MLP neurons of a small language model. Each row is named by its layer, matrix (up: input weights; down: output weights) and neuron, and shows model dimensions 48-175. Each number is 500 + 25 x the weight over its row's rms, rounded and kept within 0 to 999. Numbers have three digits each.
After each neuron's rows, "fires in" lists the words (lower case) most often at its 100 highest values on Wikipedia text that the model never trained on.

L11.up531:511530505499513524509468517528507435568493509465514494497470492475497504524506485499489469477457442493479527502462494463500454443449516533460505498546488471516521504464464550534481497460465502522516518468507475500510530503451507504466495486520477548478514551514485486471547537533511472513483496509503493485510486460524473478499516485488466504501497454527510478484525506531516510476475
L11.down531:516500512516519531470505519510489510553506537489536524531498495461486477496467528448538458482501508509508495549507479466479529497506500473493517496502511563470484482507469466499448503487482463534513491534469514472521551509455521456485476477489492482498464467453487512500481517502528463496487471504486500474474498497536504481500484486509503510465474467539546488507523465487526513549488
fires in: "in", "to", "announced"

L9.up172:514514447529528492505516498533507460492539519472548488519527508519475531460516488501495514492476498508480501490516547492483548494531475509489497527464539539471504491474481468568454497525476485539527521497494439472490501485508435518521459501475536499492499496517479498514530512524512529550502516497481488488535512532505485511495490500501529482503504505497494495491491543520506488503486
L9.down172:512494481501552485528525499498518512527497520514503500497528456474509514505459487509521492498515501458544488522493486493462520588558536472530465532480482501493491458494503478470479540513518498458474480491529472520488529496499462467503532491467502485486513475480515488491523511494519519560520533504516501515499486517471530473492546425466520492465501491516490496507514498490486532485413
fires in: "of", "louis", "in", "by"

L2.up219:466496509534510505532511528476493473468488517499498495511493538553493476494494517528509514502543507479493503485483508505488473475507530485514510494504527456492506501524508483469482499542537549548500491536499495510519514533523469518460468510506490474518491498492527548503495538460458513496464490439524554477497472528497452521493480501492468453491507494524497518494505444518506491497491
L2.down219:444486508510467473488503534490472495548503518521479509489489469467512428481503540527485490544469465485504487494495501519504482525484524489511521489534479524524465518531453534545469492488493515505493521532503526474491522525511499505509478523520442491505539467515528493508521487524458524526505491532505523455517529524484530511517478470484463488492520534515496494523464526532518506492535
fires in: "cup", "championships", "season", "games", "championship", "anniversary"

L7.up594:502515540467521494470527541545566477484445503479507497507466532449493465516509534484495485497501524478507478488537506553510525510484496479558502481494484512507500466501499528504473475496516485493503495542449481497521470514519507523522496485487526508517520508490458504511530523467495495525510507518518490509509535461510493494540539470508506513489543510468535462532470480470507527488501
L7.down594:505497526533475439511553539495517520474474511531511530497465506548497515528497549438502500481483508485532507493472482461503511481493476479509472543513501488450498519521517471488483467513497464482477476481455512512530516480528512521498457448506536443530477510485500544486444532481513484524493508518489502520489460530478539499470496486503509478467478479492487540490501533544470492534509
fires in: "as", "municipality"

L8.up466:532479477525484481512483509520462475493525501499511517526551443498478512523508519455512511522507491561510489497474544499510479519534483451503522505489453525491479499507484460468496515502492552494546518527464545494442526481465530518527531518469535499538481474504490510500504456496502516477484511488473517473485485502494525463546504513565499498466539499509458500497496488495501488536494
L8.down466:496524501498481503529483441544532490529505497514524485463474520514464480477484498444535484474494511465513496514503449494483476476477504545528529508496478454504508514529494519516471439487465491482488492519498500519521492464457491512476491491511478529490511502522475539526503474473502507502553539500526456468490520520494473492501458516510478561518488506517446498482501544479491535489521
fires in: "of", "freshman"

L11.up159:492461514521475514483513552528510519526532468450484489501544513488487525482495512533511471513530540489536529456521482486473504482521487493518505468445489509478512530498526490462533458516445491522531511508520516505523474502499514478489485472492497505564462518478495531475522504471480510473479521510525524488510497509526481488471511491492532489535469494513463479478503524487545515496486
L11.down159:491524532490490557512556476514492464514502525496507516481509451508509503517481474486516494510485499531493507474516530494468507474484524511436523547507523506505554464504484545483491511482483515512465527525508506517496534508486452510457485525478504475485516526480503502487496466520523485500523504517506521477488514514539501526490508472518518500513511556457523472470547500491430484465476
fires in: "in", "for", "from"

L3.up667:470541484502462530500512472481506516510506488452486499550510512504505496516501513469502497524500469504510550532494502489479504500468463456502497515557518514516506525480532501481510473524505486529470484485443519487524526501498532506494496498488489477516521448508495505487521499530525501543488468549478491509557477492559472443479499492468533512513467522500463509483492470498529514475498
L3.down667:505487449521473498476514493504462507482544450536494498470501526484523506526499542472500515514510505573488489455521535501466481510497482526453472537497522490525500512516524513480511468487531520504451482470488486528448491461446524497516495480500496487495486483485458522479473468476482496516472459493528480493526508483517462482503510470509492468512512488471516479516494533464497495551562
fires in: "had", "was", "philip"

L7.up137:514525459501485523521460490516463503470475491478524531512488517555517490504492533513497514490530490524517496473481481489469485470560521482469557521527507458472471484532528468454524528503534508503477494506495488451469460497499487498502516478486499527457476480502523492510530497515505488498460511515478468516533512505500472522480482536513525540483490501501487510500513481537507474551479
L7.down137:469461511489493446537524510492479475521493513521515475529527509475504502533457473499467481494486506490471500531483481494516482555490496530517470519511470487554503534521532498509503509513499482511564493493471523520499491504477462499476480487519456527517472487550445464525484505495508462534529478543499453498509480525479528482526486487508485494510537515509527520515472492478499513516497
fires in: "her", "my", "s", "the"

L3.up710:493488488523526475526490521485517489483525520489515468523492492504491523504488473471456494479453482517476513493496473512511450467508461436499514477484525536497515503497520502502468477542444488460489507470470490489496502497486471503516508509492538461541510517476474537547501492471511511531564468476546487462490526495523430568544521473509468501506533487485509509476494483549506494517502
L3.down710:515501515522509451491517456495517489531525473539481510482503507471490465530472492478519514487531507523493459486542482480514552506544524516536499518549486500500525526519491536473480504551492472473459479510538503498529474455511473512512441512491489511516505489499486512497505432518497511512527467528516475485518487490472489429473477506455501541523555481497480521483493536467522519506535
fires in: "of", "that"

L8.up315:531446500538484488506480512483509483474507457516513460472482475471500481510489502554537524489507460553476487501495489492492524468486513512525495487496510524504495496499489500520505499549512515530506518518496481479532575538483497564465528459493471508529499504494539469518494537514506483563513471478491497437465496469491527479494459513522512542507494501524539499516477444509523495545460
L8.down315:523486519521534498472487470465472483448484484480497448520541502503513495522473493469483475519448474459498511497518406517505528511485526516522501500528487511500483503513484526524505509522482470523491460510475517488513499470466549535477498518493468522499458499464546510475527484462474511517515485535501467493519479496541493514490494490490500517503507484505462500510477489481500545465480
fires in: "was", "lodge", "been", "were", "exchange"

L4.up573:497474489505477482512487471512460510543504524491543505535521489520488484560480466513517481497529472495531471522521505523461521469520497500481502468508533469526520464493493483515488484501524515508510477489474516509503528453496524486541513509442537549483529499464507530483534509567510516503490514541476495506486534505481466492501477440505543524496498486477492496472525525498455500498491
L4.down573:494501529506468491545512544468490503539509484505465492492502497482476439469485547529467501469511514501490494487465466472504508531485472508503531498488559450498500525512480514512474543494449485521455508499494500468492528528506476523531462508503538506445469515540470530455457516486495503473509459506500515510450499505474507513503481499489443511523486440505490478465530482524537514523536
fires in: "award", "by", "film", "of", "federation", "director"

L11.up163:489526450463485498476520510496498489566513529492484521518518495513498536526535492515481530493490492541517518526547471435488488479495540513479482513517457491535469493552534483475482498465526498492497480488508474488503494487460480501486501523475513487504527529505505540526519526497462471496482485498488541501473459516485503514516522478478494505541506510517507514503536553485491479530531
L11.down163:437461496515511517553505491488521520505543541488498493500489489473498501502540491462442473584449500486506465506512497536487474484497524485509497492513449492519481517538517478513489502466476518488527512532504464469495521489478501498487474534474472523480481478507482464513471515508457516502516527534485484491504519501520511479487523490476489485486505489470538475514468530535505483487533
fires in: "an", "analysis"

L11.up790:443550492482493493472483490506515505537483471499514485504467553491479448500461525509487506457507507462519481472509513493494552501467515459462520488505505482499494519494446515466476481539501536459503488471524531474540500472515493541517480547475496472496463518505505516507444539496506478499524536521479501475491486509487518506503482485512522480487504544491513525503477541484514477516463
L11.down790:493513523452513496485487521473519505512491485499495512504516509511515500516537485513531524511519523563518526500502537579516522526470491475512497463485507520516490505437454432531512477537548514496478526503488492498523501431506486506503497476487486483498502494474487506458487471522480498497469471473522508493512443486531517542492479477478510502470468541530492512491486524495527473489502
fires in: "as"

L3.up525:491490533528503511506513477519504489486483542497535492531518523522474475461499470490502459516515476528543528516499519478536538460504512463528483479470517523490504502520499498514504500513491516524520520492541522534507524497512514447492507482449508515490573452478461513479503476536499493494548523454500549511490529525487511509524525508505515471486518478535481505501493462515519510495491
L3.down525:500515486535553448495484517527509521480505462518479480450470471564498545497465488471539546474511528481518501486469499476482513535509497511508482489507552540477513509558487491490493465514539498490509501497521535465544503505498498490499512519523453488485503448505502478504544487501497505526476463506562498549471481514543481509491459521529538496455493521469477524472515504505515451468500
fires in: "all", "some", "most", "of", "sister", "many"

L11.up580:513486514516542496558514505531500522502463461493557559519483529502502484489507515515487478498464488496482518462510496513504501502489474501526478545480524510456484510479453499482455483509508529524502507486516467506499501504495537539513512491492494505482533520514474536475540521493503525518511459475537472503530482496520535478521509485513479473446545482488440475479557496507520482476487
L11.down580:470480490491436498489520478485482497455476518505476465547531497497520519535485473526518478555462494492528522548492517434504525551520522524544505505499470449547481492506471493479486487453501492511478530513483472542502469504492492471540534494519504477534516460478490505485482461549480477532496469483467508473473485467546473485457481461534482507519529444467503495547511518501502469493446
fires in: "to", "of", "for", "at", "after", "by"

L9.up262:503472482504523495484504500479511443519499472493490526467468499515508520529482490479498467468500518514480541501491471509526487521532485524483499475485469466463517512469510553492479487507476540485517541484507514494502538502476540481483535524440466503501508534460493525524509482474506533457483519495519517534488525534533484520489494532480478492474529495573553477534490506527475513476464
L9.down262:522506481519497476475503535504480491495518457526484497496499468494557486482528454491506456535527508526525504490502508562502510509482534456448451519523509472516469475482492515530542500490541483481520528516522487529519513502490520509525484529503499521527511526487472519434498455480472487497482470526485501507491483476530511545492536456459516496478491538524510471504485495500442536458442
fires in: "in"

L11.up93:503445518477465470492480505525522489490526511507498562529486473475524517474502468476498532511534463516490479533490483485534496517529522535506510531450490553515451507533499485501485529500490538486562528505469491485480496488433511472523490520487495499511496479474505491474458513506524494516499475510494494501471502494504501496465494524498525482517561503504511520494515475468488486498531
L11.down93:473509485509533531508464505526501523485546502540523465482537531491489507510505445510508461539486487514493488470481507502518515505540529473465466518509501507526555500510482512500506552482528525459487526482518454482511539509513459494463482475450477513511528528496521564503500507479463509461464533505551536479507495475516531537492464486488510507490518487492571491491500528463516466522550
fires in: "an", "in"

L9.up713:491507495559515509584527519478524530520519486508496548524489446513486502498484510459487470509483487485515514481487477443485472514540444545519519496496504540484460436516497476449486511493471489524513510463507532447557459509476482516536480508484496516481522528502506497488495444515489492496489479520478492487481466493523513461511518486537525494517542470534517476469528508487476535494477
L9.down713:502535529503482535528510500524518481516494490492524508501514532511495544511469468471482504519501517477486487467467486489513528496568425520516498510530512502481496518498494528461484460539495490524510521481501502490542497520450483461489481533459502529521517505487523490496538501477485508532506506509505490435490480495544486458480523538484473512512516501481499478465497535517485544466547
fires in: "in", "of"

L9.up192:514537504484523545505470490495494473504493464490541518466488511531479461436480514470513501541502513503517488492529476474497455533489461495503544516504447455516462557471451536519466474488489527500495506508503538472526515555476536499478502524477534499435507503483476484499555483522513494555511524516489463490521520465525508485482453486531515496500553513498479466506509508458494509479515
L9.down192:503506460496471508524495452548496511473508509510479492499491488518490490574493509519474521494481517471456481493496496502472475509523476498487510514502523513471472502478492511497514500529520509504461512490539489481499495501476507412508520466485485527529461447530441511467528535493474486500531477453480488511466485450527486467505536488455473486459488479430480498495501481505486481510505
fires in: "to", "until", "after", "since", "currently", "party"

L3.up288:538515514535460471483498493499520544516491508497519515487484512526482506479531507505502537516506515573522504527515518511484500479493460485448494517490531460468475484497508517480475516480506557477434531523458463490487535484505509565485472494512488507523442443491493498458534536483489536518524445527483517539472495540510472495493462481501455475455505496500489519509507470492493503547516
L3.down288:509497521529543504470462500493498495491510530512487502499507505526518414520502541467497505528524510459512451485488506493451514439519470464512507522529447508507497531548506491529522484516478466517501490525521494511531496495496503488487527507500490522487477517490574471488510509473479500531462535464528472500501474499523573461547465482487483497535503539500518488538489502490507507445513
fires in: "was"

L12.up15:534483518527469515497521473463526518503467499498517471519487467509495494513502483500542550510499511458449522528470479496527496551513503524486504527492471508528479512515468524537510493468510517480483495525486495479512521496504459460508480513516518498468492504483504500512502503486548494527505512567495529519503526504530478455453543524485489514509487469491506511505471553476481511556494
L12.down15:552510511520511539486454505512488512445560512483486458474530514450508481531468461493460540495506472500530454513518548557487487512509489522487489537529454518499474484465512514532494496519462527465483507507489515477520517501515492497521523552510502539458494519514480485525506493481486493537490473520500488515522488501512466514506484526486514473542498468470547517514417455464481522507501
fires in: "were", "was", "had", "be"

L12.up327:518542478485464457503467501508494484472487481459500499500475543497520483535512499491532489505522576487520467571537524503512514463525500476498491508526478485535503522488501482501512499469465520556492551517496545495526522481436510494524541535523531521520498465504524489486453512533477503512525518501500497467499498534512521496511492498529459498496473506503495479459466526507520499471529
L12.down327:500531507500515530446519530517483466507487487467496448524532516505526537510460514491473517471458528484471476529499478486515474489489494491487460501513495549479453463481489500465486494464502508461513479515502466515526500486495500555515500552506548514513523462519493481475456544512505489502517543460513473505509523538455441518501494504502476504518483529538506485498486518476516499512535
fires in: "as", "it"

L12.up174:488521509511510482469483518539513514455470523527476497535470473507487501520485486519506490486477492459500469507508475448484505522512484526503502548467500491517468546542499505546532473504509482448459529532501506515474508497507486501477531468560521520475494512549506502492524530488510515534526509466506481544494511461527495460511528460512514456501553504501476472521481484528508547489524
L12.down174:499480501524491496455525479522505506488496481482537515507464533518496516502486557522506492506496506545459504539482480491454523519489507541469529505523463533531515516511475483522553488495501468521491510528521464458479471510477515458481506511489515533491478508519507518483467507489478547519505506478471474487496490473507478495491453530547475522481526513509506475471463452512494474512452
fires in: "to", "would", "will", "could", "cannot"

L7.up341:500472502491475492508476505497502523534484499490514504455489505492506429519540501527554489525530476496522536548469500503563536464465509501515488495546484482494479489474455499507456506519445472526548498486487484457462554522499479492486497504487504509534514496505526492504540512504474514510442502503481481522494488511505494469504460513522487468523509477498479497490500510515480519485524
L7.down341:504524505479541509476496492481480500503506490484513469511565452526501571518467476510464495500477505538453488468491498513462498527490509492490465429509468564496524495486529541525520465493550505472457527465532522503509469511485470452492473497493502511510513510487470495521509481510515520541473511527516489499544526504468470495467529481481508483510476515494525492509528481496520490471431
fires in: "in", "to"

L7.up733:495492505539474477493491486521474515513508502501508482534487483525511536522476535512497516496494445495498515509519495486472492489479488528525490465483474507526467451477488554502530526513486501500537478494460484506523484516456519511498536452478536459488551463506480492456511519464489497519478500517501481512520463520529477503479540556487479471469501485546430501471496493529563541493459
L7.down733:526494450490486503485515522546548516470531536486522512525495466487565542492500462531474495517519489511534482503544509459475495467475443498473503559517476475503458507456511533480504499486494488478478531476507537512505462463462499511506516487474518502515532506493505521486505465474473487482458541491489486495483470493558477503479500513507479521492491506488529457467509505509509447508456
fires in: "to", "they", "history", "career", "from"

L7.up185:476496475554511516452483498498528505505533514508527538487465489514511466495503472520484496488446488509539506504537474498499539486517477473488500497453547545479503549577532479525548473530499555490485480521516511527516459504539526495492473521519506475551496482467463522500493476495521495518528506478494514475487493519566479528479478505475532488451522475503484535480536492518484506508500
L7.down185:509479487519485490483482469501523513520510506524487516479482478482493544487510493440505496459473507499485510463510504461522464481472527474504454514510500512491495457516495539529501527506513543485540493499470490487519492485450546498509506554520481499453494534536473512472497489479516503507500542487494563511552460510519518496556469515524522505511530465566462492508488503553516511462494
fires in: "many", "other", "several", "various", "most", "of"

L9.up56:518485544457485463456491528479476519488501493484547509511525530482518504527482499504487488529486523496526478469496521499546498510529476505485485491519499486512521511497442550489493477543488530533538492510494439488480460492447488559483512506495502501475514504515478529539501479528515530513480558522505475507516463569493490462464494535473520496487447490482500511491503516514512476508475
L9.down56:528512487484505466460494562531512474545490514523521500504510508515498498509502483486516502489530520517503498514479505461537521541449468518481489485506511515506493480514511453495514514544502543490524483540458491489525472492518505540519466498470497480541530495531474502485510477487545508497489527518484500438454513488498517514508494491516468509483473504512531484475495559493500540528543
fires in: "as", "s", "whole"

L11.up610:530475493507497505509497482531520503490483511519493519508468477484522498539482517494457492476440479499483477542455482519478520501475482515504595549493501524494471516513485519485516524485523471470539496514496488462494505524475492515506537493483537506470512501512477562483524548474525474523483516537489470494506468485532487488528536517470479491474536466490491440479499491525472557501508
L11.down610:448449495488478514482535462505506503506481500503503445505531504475483538537491519458522501502537449520462490459527494489507509489518491517517513487530512525491514525489498516513509512529524481484506481536498454469477474479498509464537446418488539493468504529535523508502520495476477443517508525523493485490517525539519499502486523488521483496517494490525510518492489470502538492499508
fires in: "to", "were", "must", "was"

L8.up217:495519463489506456457510506502529495524549533507487528543520499493547517499494536449488491481503500499518531516482501510529467490505555521510541498482493489488464474518506543493521517505533486487503496507530492512498484521506487559515508512480479447516477485532466473511507482497485526537530502477476460499498518456508499514500485511507516510504462491510515522492528463502492457500512
L8.down217:502493498478511527474493492508504512509524494506489472482515497481537533511516470471483478512494533531489544501478529490537495473544548461518486489503490507476501477486480484496535484487534495546510527461511465519456503510530499545541505483542477494513515488499490508465487547461505503522518460502469484516522476463438505515515540548520531536476513524487480519508507502476514476517519
fires in: "on"

L11.up521:516480465482493499542488523489475518484508501539491486470507536488481531520466506487506499493508517482479503509556534447538514512499504497542480485530454509484535496488519537496487531514450482528472515474463515494501561497469497495522504482510489461506505535495504480487471511485522469527508483534525511492510474507521466485492459477531486513504501509534489495530507522526514489516495
L11.down521:512536578501518476471466540493512538494471458521501480507531517517504505474493527529531530486544494481488512458501537515495516474518484499494499476472508453497453503473491506490536481466484516533440474518512518503487514496505509538532512487520499512513480490445518520490514537502457527446501538477529505519487468503473508513523497506484512514504499539508507513503468519463533432531549
fires in: "as", "a", "n"

L7.up66:457498483497491520531497471464497515482502486504511487448516504516524498521500502572476504506486488483498527499549476497543497534464503475490468487463490504485480494489497454485518507446493496497525560510493477527536482490466515455527505484479438528465513525470474498496517476497435534533463494487489515515542464493518531508486528489521472513512526478467488511501517506546518456491532
L7.down66:485467510500502471444515497516529486524529486498508480503504481479520511479509491494508480515511514472487502485473519458471512489503453452533488544513499478501471489522457557474463471513534522486530482496529537437510526553483490503491478463479498511504540498496491501475480503504529466502462540483524486458541499500516531484496523531474488527520523486516492504485493511496523535514496
fires in: "of", "with", "in", "by", "from"

L7.up722:490531511490520521467513491537493470505456475471486476551469506496523506503458529486504519509470506507537470499532547526451502485509504461535508489496498514526505487542482495483473501470531492527467500465477487566446471506532547498480508477498477528467530504538496533450471540502517503440528498474527478462497498529529595483476534481514507525505503516481488528487542511538459543490464
L7.down722:479546513507508486506495507482465496477534535471504472462551471489490512498505502521525477520520505494521482500547499468480467508528471486491468483454486450509475518483470524490532529521510476529562507485508528497551477468484513506488497501444497485472537507525548509448521506498469508503499516520521480497508437495500480493495427501503562514477483494492493467472472526544524484482472
fires in: "she", "married", "and", "kingdom"

L3.up661:464543493504505447503541513537554456465500493478504531487509480495447473479486476469514490476479544469494500533530444464489494489491549498519547496502512479515482471510478500529527517481533502492522503517535497487499546511491510482523490547519503555516539512490489522490492510508567523514479466507518474484498504504488514529496518477542465504457518508492505471496469481486520580490515
L3.down661:462435486483504523469513482511458509474495478463527505470514488504489499514461496565523491505500560519481532473500513487490521489492495476469563461555481515486493530521447519488465478499500488480478547490510508487483504479507525533477549563474482503525516499509503491533508464434496505482468487499493470476501480492524507503512460519527502515503528520532483465465515523510504496503509
fires in: "who", "as", "before", "when", "that"

L7.up488:485497523516520515458506488493435466536485519476504496510490537508541557470470516487493534493510525516524516513501532502514501479457467503479530503561485476477490465527541498471489501451543501495528529499493497501503462493548483510502518490488509509513534494467498471545505505532493521521501521486497498520484478508546517509486488490500471506479498505484484498494509501483501507506487
L7.down488:497444476515522507493478473455532510505486497509451450504517515527485540490476498488509498449501491484495483499505514473496508507461451491468483539529529493515498535461510545511530544523508480479550503509492529514512513467512488524461496538479491461488523537486475493510487512504470491482515504524516494518524518577512501515524509480486487549509481520483524489455510485520489497439495
fires in: "has", "and", "have", "having"

L8.up31:515521486515479544477496517503455509531475497521467515569529472487542515473479487541527514512526468458543453538551517483554485488495556486520473480515478463516464501547502494480527537469528456500525493479489475479507450536519505504501517502471498495496512471480511506517481513462502470502462516515534484475473509504524479537486492527543492504491482449510495471488485516459502477519507
L8.down31:487550523487492474479531501543517501481509513477498475462490536503502513520526496494493463477516504427471481540453524494475478488532472515454500499483481520533533481431496484492492488527485496480441465509467506509547524507499471520428479487459498517497478491495525537521488489531498545506553502487525511501521516488512461487480513526507506522497535473520491481504502536472451482474455
fires in: "it", "she"

L8.up398:468483479511460445488501489510477492491476507488511537487488450498438479486495557503516536483516493510563482471488507527490496532463495474495459519499486517518489488481522477469520484475469523503527553489480532478503508496494507510529512532493526500498517489505485502507510471537479476489521479504478520518498510516482491496517480474519503501507488479501511528523542519520512528457479
L8.down398:536510456523543527459518539482516504482562462486501479523480469513506472503513502475513458521498523472534521462533465444465487452523485479486459471543485527531505476515523445506491474524490512497481490442511523511480499498508448453491456541476504469510553471487490462519528485494497520520469504525520506497504520485518490486522535482520519548496480513512531452478532564523472544480411
fires in: "of", "according", "like", "amongst"

L2.up488:518520505503491473477493495468550477470452454525508537510472507475511486499508534519516465520513503488511512546444519516514484514526520475493511486569476540509473522501528519489522519480498502497475543442497519523494495522497521542498486500460481482486512515512500532488497531482493494516503548521500511460505484518498554497518515473502481488483472504437491548501511471459502527469533
L2.down488:525471489489445517454484472492492528484520493502486517489542503529565492452531519462480489524514521478531435512468519536500448458541507466513509542528494501491465483561474534500479494480487518467488490522503524469541508541517550480494493475492478553524493450448504475485494505442513498544531496510479506488477496528545531482469467491519477532557476513510519524490496510490498515479523
fires in: "as", "be", "give", "marked"

L3.up1023:447501515489519490491542487510530492529468498512522495517503498519538540497508457510472475470464516475518530476496510508507508517514542473501528520515486506526482478518517480498515468465448498493519495535493491534523499457489489497514522481493481498488522504517514514516521448466507529528483479531483483506461484456500527499485473459504545530491486478501512526476494458469512539481532
L3.down1023:478542505510490510469492538506480529490531474509503531512495516494464481548476508500497503514535476483479491507452470493477458527495514495485540547516503495483498470496511502501526502469490495492541482504493512514482464517497506500493498552536489530556493426510485464455452519466514456495513514443474509491517492515568498480483497552508513478510502526475450547533511544503528500517519
fires in: "in", "by", "with", "independent"

L2.up920:470519475504509515563480511478468517472507494517482497541481492528510542461524492452513502488493482509478472529472517531466456506489528533502520503522459508447485508512464530529528491502487501555447493503499500441527497491505479495485467496467477480473527471493518518519487491502537480572490514536493481549458514503505533498469478498503468472471532506485490517532519489500482495485495
L2.down920:492473496502478518559495506510521464462505512491515504503514515529442503544461538483475477533533509528501522507502508502516515550531504458529504489523553496494522468503498493500523485506523521541505533529488512524489535509509504489491547524499492500493501424510476492496511550447526563482492488506524474461507461518489517471502459500457481503530506500522523532483479542454530505490514
fires in: "his", "was", "from", "shot", "her", "after"

L2.up367:499504463474485511487499479530512458496486511530532546513502520489508531510513514491524482484499503519512530541515452488520523495504482517470509517468506508479501499487488546538524483464538495536481500472492495507502508516487536510428525502469477498439533515498478548501482500505521497502496469494498509499479458473552491510523556525528473511479503526496525458499480453527568539485510
L2.down367:531472499502479552466462475500484506483477478508517478499527470474528477511493529518499533511487549487472445509498507499530498541508469513506475496474496512492504514490440511482517467500506479501478466496525497552504512468477485504507519530531509528517442514522498502457495491501513509501492477480538485505464492440520481484513520480520478465520556518536491485509532520502568463500535
fires in: "would", "not", "will", "t", "could"

L3.up695:508524511520491496469544516506495510499522467489533485471545536559437434470482502510538505493480488520517494532444505458505477515475514491514480548495488500462492530510485535476478497474512497498518453520513478515532455511503527496516487496523483461518513497513469507498523466517505530526474510479479505535529498514482511545561486476504492503535490494515515510463515453484497506477503
L3.down695:509488478512537518498506509527540495491488451531484522507457484497453480473471465552516536510477517551510503516470504560503533490476467491463470504483505527476512438524489530507470476518466469538505466508559505497490491500478486466502487505501472556523494454492505452496538475540486455457493511487492502509497498530449514490494503494505500533491547494519503483513476486523492483511469
fires in: "of", "million", "billion"

L2.up374:469500490552528487489479496493489470473497484517492506521510565531512500465483515461533529481498516501474530518491493474506506542519418498511514533545496514522511513517538486489469508506546499505503436535494487485505499487484506509543499480519502509493464509473453521476491485497494471544498528471440480490493486492549468532507515478466516516503533507489498470507549460519499523507505
L2.down374:518479496522478489513497463529491554459516467507473485534497485486487479482553454503480503501504477512490483504496502499494488510511519449500490524486507511497466506492522492461514509508532498547509444487485512458470439481516490527497504478555515506540464514526524515490506495501470533529475523487492481490526483487478492550511537494490510489538474503520496510496480467509483483497492
fires in: "has", "due", "have", "occidentalis"

L9.up558:497481480520481548539493534489515544552507528522509525545507435483519473505481511449461473515491516485454487486479455451492492504521550538512488478512489500521477479488471483470518453503503499516508521500490472479493519470470546539469494462515497491510549488485474474531496516487459496542438474467451487498537508486467483509506550480524443493514500490530497519473485496558544526483517
L9.down558:488530522508509515460527486501467526499546490521514481487505473463469506466475430486482478496462554477500495470521505514523515489422555469485517504531524476518519527532511502490484485530484524530542503502532522478453474508496476463483479542507492516488451502498507479508497499469489505486487483482495522526466516476506514467498515470482502504535501537500467496472490494507515524489542
fires in: "that", "which", "however", "of", "additionally", "who"

L8.up326:521529447500479531525501509540502493501506453487493536493460506524486542480481484489476513528487495515502554468449528537528484461459533509527554509491554512541476540512491477484493490514489473504484510480496460527518526503464471503524545505517470517484455487453482468483504474490501499511497508500428524476507506513508502484508469497501478443505474463506497496521503506511490516522478
L8.down326:459499516479501529517532466522538515511495468462502525502482522492519520543484475512486528509527522499537484472505503526509508489517521468538469493491500470485502477536492458486462547546540507531500508509526496483548503468462476520519492494531469480499483554475467497473489545503507491541472499476475514531472464541523514487486524511487546564454486499523518482485514533508510502522472
fires in: "on", "number", "part"

L7.up101:475467499506507526438506475499480519533499488548512518486495500555493517483510460507514494509483504537488458474529517516479482503484514474511479495476531523484480503524460492494504457503533484528517514470545500504496495456464491498526501516514518510470507494513488513480485447480513497522510501506509529514467493497496509532486504486504541504482500472503457512447466532556492503492498
L7.down101:499522493516466514527455510502491532483510542508492472533468472514502501461532524466531527493499509525487489500484482513537476516499550513489497528477476443479523477496471507527515496513459500508532509518508506508502469498533499541529492458521502505496457500509508503503478542487461539461532493504519520534521526532468532497510509479523468502526506541490492474542490467504536532486471
fires in: "and", "or", "a", "who", "same"